config = dict(
    norm='rmsnorm',
    rope_base=10000.0,
    rope_fraction=1.0,
    parallel_block=False,
    init_std_qkv=0.0637,
    train_tokens=444400000,
)
MLP neurons of a small language model. Each row is named by its layer, matrix (gate and up: input weights; down: output weights) and neuron, and shows model dimensions 346-409. Each number is 50 + 12 x the weight over its row's rms, rounded and kept within 0 to 99. A neuron's up and down rows have the sign that makes its largest values positive.
After each neuron's rows is what it responds to, as a language model described it from the Wikipedia text at the highest values.

L4.gate15:41 23 79 27 63 40 30 48 66 33 44 37 41 54 66 55 47 51 55 35 45 41 53 44 47 55 42 50 59 30 30 54 60 42 57 66 32 48 66 27 55 50 58 43 44 61 52 36 56 67 77 60 50 52 47 69 36 43 70 59 46 49 63 41
L4.up15:45 70 45 40 64 54 53 56 59 54 66 57 28 57 48 46 43 68 49 40 45 39 50 64 51 50 33 51 58 50 54 42 60 68 51 38 54 61 27 30 39 30 50 34 45 65 43 25 31 31 35 61 59 37 64 63 49 57 48 39 44 59 78 50
L4.down15:24 56 57 45 61 55 42 62 44 49 50 48 55 41 41 63 61 30 49 68 61 32 58 19 81 45 40 55 48 63 54 55 56 50 42 47 54 42 58 55 65 48 49 62 53 67 50 75 56 54 49 64 55 57 33 50 67 72 49 54 24 26 64 39
Mid-word pieces of uncommon or foreign names (Sam-ir, Yetz-ir-ah, Kar-ol) and dashes or decimal points between digits in tables (1–2, 1.5).

L4.gate837:36 47 55 58 49 47 44 42 61 48 57 57 36 65 69 29 57 48 43 58 51 35 47 40 53 72 51 57 30 60 70 61 43 66 42 46 37 71 29 44 69 50 52 22 62 51 66 48 57 58 57 46 45 41 43 65 46 36 41 68 73 47 55 49
L4.up837:43 47 36 45 43 52 36 72 44 41 38 46 61 55 33 78 27 54 48 37 67 68 71 37 55 45 42 45 66 35 45 53 38 54 41 51 51 44 31 38 43 31 39 38 45 52 57 42 57 58 53 52 66 59 60 46 59 54 40 40 52 69 38 51
L4.down837:62 53 61 63 60 43 54 51 38 35 51 58 56 61 33 44 64 32 46 75 56 53 51 63 43 35 39 41 39 46 56 58 51 45 65 54 51 64 43 40 49 56 76 46 40 59 36 37 51 46 37 51 00 41 45 45 24 45 47 65 50 61 37 60
Connectives and delimiters in lists and pairings, such as and, or, semicolons and commas ("Eastern and Western", "p, t, c"), plus inner pieces of proper names (Mendelson, Teslić, Vulcan).

L5.gate820:48 36 59 56 68 35 56 60 66 39 45 68 59 46 60 59 48 39 59 41 39 25 72 43 48 38 59 67 30 46 54 45 31 49 52 53 72 38 53 48 32 60 33 54 46 51 50 37 47 45 21 28 45 71 54 39 22 50 63 59 71 34 52 51
L5.up820:51 56 63 67 53 54 69 47 56 33 41 45 44 65 61 54 62 60 33 56 38 55 56 49 47 38 46 53 46 44 43 78 48 56 64 54 65 69 66 48 43 40 12 33 29 60 48 58 55 53 37 57 28 48 55 65 69 59 46 57 54 69 77 53
L5.down820:29 63 63 41 31 45 64 49 73 62 32 77 62 47 39 61 50 42 45 53 57 59 59 56 61 45 45 43 41 29 66 47 39 35 43 36 56 39 59 28 53 42 63 66 46 47 62 56 52 48 55 30 40 69 65 56 43 46 53 57 47 39 40 71
Fires on the token right after a full personal name, mostly the following comma, "of", "and", "(" or semicolon, as in "Stephen Dalton of", "Donie Bush,".

L6.gate236:63 27 53 56 48 55 63 44 41 72 51 40 58 23 27 61 42 35 34 50 30 59 44 35 52 41 67 40 67 40 50 40 46 38 50 53 41 47 27 37 50 28 54 43 73 50 52 57 57 60 53 60 53 72 48 44 54 48 66 40 44 25 50 37
L6.up236:55 49 64 51 58 56 43 34 62 26 35 49 53 56 61 41 31 50 45 19 48 32 44 39 48 40 52 44 42 39 68 35 32 45 59 43 39 61 60 72 59 42 30 42 36 69 63 74 53 61 65 35 38 29 41 69 42 58 55 55 44 55 48 52
L6.down236:48 49 46 48 52 48 34 57 59 57 45 51 61 49 44 57 60 57 74 70 47 53 60 40 73 50 54 56 57 51 55 27 48 38 54 32 28 40 29 28 48 50 46 35 28 49 25 49 60 41 35 37 47 36 42 33 54 40 35 39 60 47 48 34
En dashes inside sports scores (2–2, 1–1, 10–15), plus main verbs or prepositions right after a biography subject, such as made, founded, member of.

L5.gate758:77 40 71 57 39 44 66 55 63 50 48 41 48 38 44 41 62 48 62 42 43 27 63 52 43 48 46 28 32 56 55 53 54 43 61 81 34 44 52 48 45 53 42 36 46 47 29 31 28 60 45 62 69 47 29 57 30 51 49 36 42 43 51 58
L5.up758:50 65 46 50 40 34 47 56 61 52 44 30 66 38 41 64 26 45 54 60 48 40 68 46 52 59 38 65 61 47 71 39 32 43 36 18 60 44 44 49 41 40 43 56 52 51 44 83 57 53 48 59 34 70 39 57 65 52 50 48 52 38 39 46
L5.down758:27 46 68 39 70 46 58 54 71 42 62 59 61 53 47 18 33 57 46 43 23 30 48 35 45 47 50 51 50 48 35 54 10 66 44 39 53 60 42 51 65 25 51 40 62 37 48 66 39 40 25 42 59 75 49 39 49 50 32 55 45 34 55 57
Number tokens after an en dash or a split year, in scores and season ranges like 25–19, 2013–14, 2024–2025; also mid-word pieces (priv-ile-ge, Lou-v-re).

L4.gate218:61 40 65 43 30 50 45 61 66 52 54 48 57 25 45 51 43 55 51 67 38 46 53 56 70 74 47 61 52 43 58 56 43 39 53 39 38 44 61 37 31 52 62 49 61 32 60 51 39 41 60 40 31 57 53 52 46 34 63 49 50 39 59 33
L4.up218:57 46 63 56 57 71 44 56 45 58 48 63 32 38 51 39 38 57 52 37 52 43 42 70 45 52 74 59 33 51 36 30 37 36 50 46 40 73 41 48 48 56 35 43 31 46 43 70 55 38 38 50 64 49 57 55 48 50 68 51 53 38 56 52
L4.down218:47 52 51 50 52 59 48 61 76 43 47 45 39 43 36 51 55 39 63 32 25 36 51 42 61 47 41 38 23 56 59 53 60 55 48 60 53 49 47 40 38 73 42 41 47 63 47 29 40 53 53 46 46 72 37 55 18 46 51 58 62 23 40 64
The second half of four-digit years after 19 or 20, such as 97 in 1997 or 25 in 2025, plus a following comma or "s" in dates and tables.

L4.gate137:43 43 63 53 44 58 29 56 65 57 59 33 35 32 47 43 55 62 56 52 54 54 30 52 56 31 35 36 74 42 57 28 33 58 35 52 48 59 56 56 46 51 67 53 52 35 44 50 60 34 38 43 57 54 55 57 61 38 67 40 64 27 56 40
L4.up137:45 70 33 50 29 32 50 50 49 48 63 57 40 45 25 54 53 30 60 52 57 53 46 43 56 30 49 34 27 41 49 61 51 58 59 51 72 54 37 49 35 52 52 54 35 55 56 65 55 55 40 65 62 62 50 44 63 60 57 36 61 51 53 32
L4.down137:63 63 55 59 46 45 50 46 33 58 45 54 37 54 37 51 56 57 42 57 38 60 48 43 48 49 53 37 53 49 53 66 50 54 41 57 52 42 32 48 52 58 75 39 38 32 42 51 46 58 60 46 32 53 48 54 36 49 35 68 40 42 43 37
Prepositions required by a preceding verb, adjective or noun, such as depending on, commented on, fueled by, concerned about, resulted in, plus endings that complete split verbs, like satisf|y and sett|le.

L6.gate604:43 58 48 53 60 27 57 25 49 65 52 55 25 44 58 54 46 28 44 53 59 55 39 61 69 52 57 41 41 45 67 49 43 65 39 47 59 49 50 51 61 42 47 40 57 59 61 27 56 58 48 45 45 55 58 42 64 56 66 52 44 49 37 43
L6.up604:50 42 63 46 47 49 37 34 38 45 39 44 32 40 63 52 38 47 55 31 42 28 28 55 52 47 49 40 65 79 55 56 49 60 60 56 64 66 39 34 62 41 37 50 58 70 47 32 32 38 42 57 26 38 47 51 53 61 70 56 60 56 62 43
L6.down604:43 51 71 50 53 48 14 46 46 51 81 71 57 36 46 52 50 69 47 54 34 35 43 55 57 66 39 55 46 31 66 37 42 47 45 50 51 45 31 41 75 60 33 46 43 63 50 51 33 67 39 62 45 35 46 27 51 65 34 43 55 80 64 56
Prepositions right after a person's name or title introducing place, house or affiliation (Isabella of, Judge David Peck of, Elisabeth de), plus name pieces and table cells.

L5.gate796:41 82 52 63 47 50 46 46 43 56 64 35 55 74 62 67 66 44 28 65 55 65 70 48 39 60 53 56 53 43 35 49 68 31 35 39 46 65 31 47 53 38 47 65 63 21 58 51 43 65 61 51 26 70 51 70 49 28 47 56 49 51 53 63
L5.up796:34 58 47 59 43 35 67 27 30 80 36 53 53 28 66 52 47 50 48 70 64 66 41 60 58 54 47 29 44 30 65 62 49 76 58 31 49 64 66 26 29 65 49 52 44 46 38 19 56 40 40 50 61 57 59 55 65 39 56 51 58 71 44 58
L5.down796:55 57 45 61 55 42 50 71 42 36 55 47 61 52 72 44 40 59 40 62 29 49 58 62 32 69 34 57 62 56 30 56 45 46 48 46 58 51 50 51 71 62 52 55 55 52 51 62 44 45 57 74 48 61 35 62 54 41 41 55 60 59 50 52
Conjunctions like and, or, before, to that resume a sentence after a parenthesis, comma clause or list, e.g. "(1942–1946) and", "600, and".

L6.gate864:62 48 68 50 46 40 50 48 41 58 54 51 42 30 62 44 49 37 53 52 73 60 59 34 46 59 28 35 48 51 64 40 77 54 49 47 35 48 61 66 49 58 65 51 58 51 60 63 48 58 71 59 44 44 23 44 45 48 38 46 36 42 75 57
L6.up864:55 34 54 58 75 27 48 42 58 68 68 63 76 38 55 43 44 64 34 47 30 37 53 31 54 48 52 61 46 69 61 60 68 41 32 46 60 56 52 36 38 49 63 65 52 55 61 60 43 63 45 22 64 45 53 28 44 46 55 59 63 44 30 45
L6.down864:30 53 36 40 44 53 68 53 53 53 45 36 31 67 31 47 48 46 27 17 68 55 62 37 61 73 61 44 45 48 38 51 72 52 73 79 47 49 56 75 43 67 58 35 57 48 44 59 49 40 61 31 59 45 49 39 37 53 49 42 47 60 45 48
The last piece of a split token, mostly year endings after 19, 20 or an en dash (20|22, 2024–|25), also name endings (Venst|re, La|os).

L5.gate456:51 39 29 65 59 43 58 54 49 71 50 52 38 49 49 57 45 58 37 69 50 50 54 58 67 38 44 53 74 65 32 43 51 34 50 38 65 34 60 66 43 54 39 49 46 19 39 42 59 66 40 48 67 57 51 48 53 90 28 56 60 34 54 48
L5.up456:41 53 26 46 25 47 62 60 47 64 28 34 62 27 36 66 55 52 52 52 48 76 59 60 51 35 40 59 59 52 35 46 59 59 58 58 57 40 60 53 50 45 44 46 53 41 49 56 46 54 56 51 29 47 49 56 38 64 61 38 52 56 67 48
L5.down456:59 64 33 52 61 43 72 52 43 50 43 49 30 72 43 79 29 46 29 45 48 53 64 51 35 58 55 61 47 54 40 51 36 51 36 44 62 32 43 53 50 49 42 51 52 30 55 80 51 69 43 48 57 43 55 49 44 60 48 51 52 53 39 15
Function words that complete a set phrase before a following number or noun phrase, especially at least and only, also over 150, joined by, across from.

L6.gate335:73 46 39 38 45 66 70 70 63 66 77 33 33 39 52 50 39 30 68 53 50 69 55 51 81 48 42 55 51 34 38 55 55 42 40 50 44 48 53 40 47 37 56 28 58 37 71 62 54 46 32 63 35 45 44 34 58 70 43 32 47 56 63 49
L6.up335:38 41 49 42 56 53 60 67 47 31 44 45 41 56 60 66 44 44 65 68 55 45 47 54 35 54 52 55 61 37 38 51 66 67 54 52 58 42 27 60 68 50 38 41 60 47 42 56 45 53 58 31 64 63 20 62 55 36 60 30 53 46 45 62
L6.down335:61 42 46 52 50 45 59 50 57 64 46 52 44 44 44 37 55 34 27 42 58 39 54 35 56 83 49 56 46 61 48 52 54 41 57 48 47 52 44 59 67 37 22 62 44 58 22 34 54 44 45 22 51 49 26 29 54 48 28 62 62 37 56 57
Final piece of a preposition or relational verb that needs an object next, e.g. due to, because of, such as, reflecting, resembled.

L4.gate782:38 73 23 48 36 46 36 47 43 49 50 65 58 41 51 56 58 55 46 47 41 67 55 41 62 52 68 30 49 45 61 55 36 39 41 70 70 44 55 63 45 41 42 72 46 57 53 31 31 32 41 39 55 65 58 52 46 51 60 38 33 50 47 56
L4.up782:51 53 44 67 31 47 49 41 32 54 65 36 41 43 33 55 52 43 47 21 56 38 69 39 49 58 55 41 42 61 34 31 28 62 38 37 46 51 30 55 65 65 55 50 48 34 46 19 54 58 41 62 67 77 44 52 67 69 41 47 40 62 52 65
L4.down782:56 59 35 37 63 40 49 66 57 49 51 57 32 41 27 46 53 64 35 40 34 51 70 47 67 68 24 33 64 61 62 31 67 54 47 53 48 52 55 57 45 50 34 72 41 58 65 46 24 56 25 54 60 33 42 39 62 66 62 53 42 50 46 36
Tokens in the middle of multiword proper names: linking words like of, de, al, y (University of Kentucky, Villa de Cura), or inner fragments of foreign names (Curaçao, Jeeves).

L5.gate96:62 50 66 38 53 38 62 73 64 60 36 40 57 48 64 62 48 43 53 48 33 41 54 53 53 61 70 75 52 39 56 57 50 53 22 55 48 47 39 65 54 64 26 64 69 30 37 47 49 36 57 55 65 67 60 50 55 58 46 54 25 28 56 48
L5.up96:59 61 47 57 48 44 59 39 63 32 64 62 61 69 38 72 48 64 31 25 76 57 50 50 48 54 64 36 46 47 63 48 51 51 65 56 51 62 60 44 49 44 36 49 29 60 59 59 77 53 56 35 61 36 48 52 48 33 49 47 72 71 39 39
L5.down96:42 45 69 44 46 45 57 43 55 73 41 57 41 56 32 57 40 68 49 63 55 72 92 41 57 53 61 56 67 44 73 60 46 57 35 86 43 55 61 43 48 60 61 41 52 42 44 48 51 30 71 60 64 57 46 66 46 48 49 80 79 34 34 46
Token right after a person's surname or a score number, mostly in sports biographies: "Rigney hit", "Suzuki (director)", "Raine's", "2–0".

L6.gate481:30 72 49 37 61 55 34 40 58 34 39 59 65 54 49 50 27 71 51 64 34 44 61 49 59 39 39 60 76 27 64 56 61 35 31 44 38 30 24 39 50 47 52 51 46 39 54 66 23 27 56 35 58 61 46 60 37 34 38 41 59 51 61 48
L6.up481:45 37 52 70 35 49 45 60 57 43 50 53 55 69 54 48 61 49 23 51 52 52 53 35 52 52 26 61 63 41 54 41 44 40 50 44 51 44 57 49 33 53 54 58 48 42 44 43 48 51 43 36 50 45 37 60 47 63 55 45 38 52 61 48
L6.down481:46 47 55 31 72 35 42 54 74 47 40 51 63 62 69 47 50 48 29 52 49 55 45 44 38 50 56 48 41 54 38 55 28 55 41 54 52 74 62 43 58 54 42 45 38 39 53 56 38 53 49 40 28 44 49 39 58 67 63 36 51 54 40 39
Mostly the "and" or comma closing a list of names, especially countries or places (Europe, Canada, and; Finland, Japan, and), plus scattered fragments inside proper names (Ts-ar, Wür-th).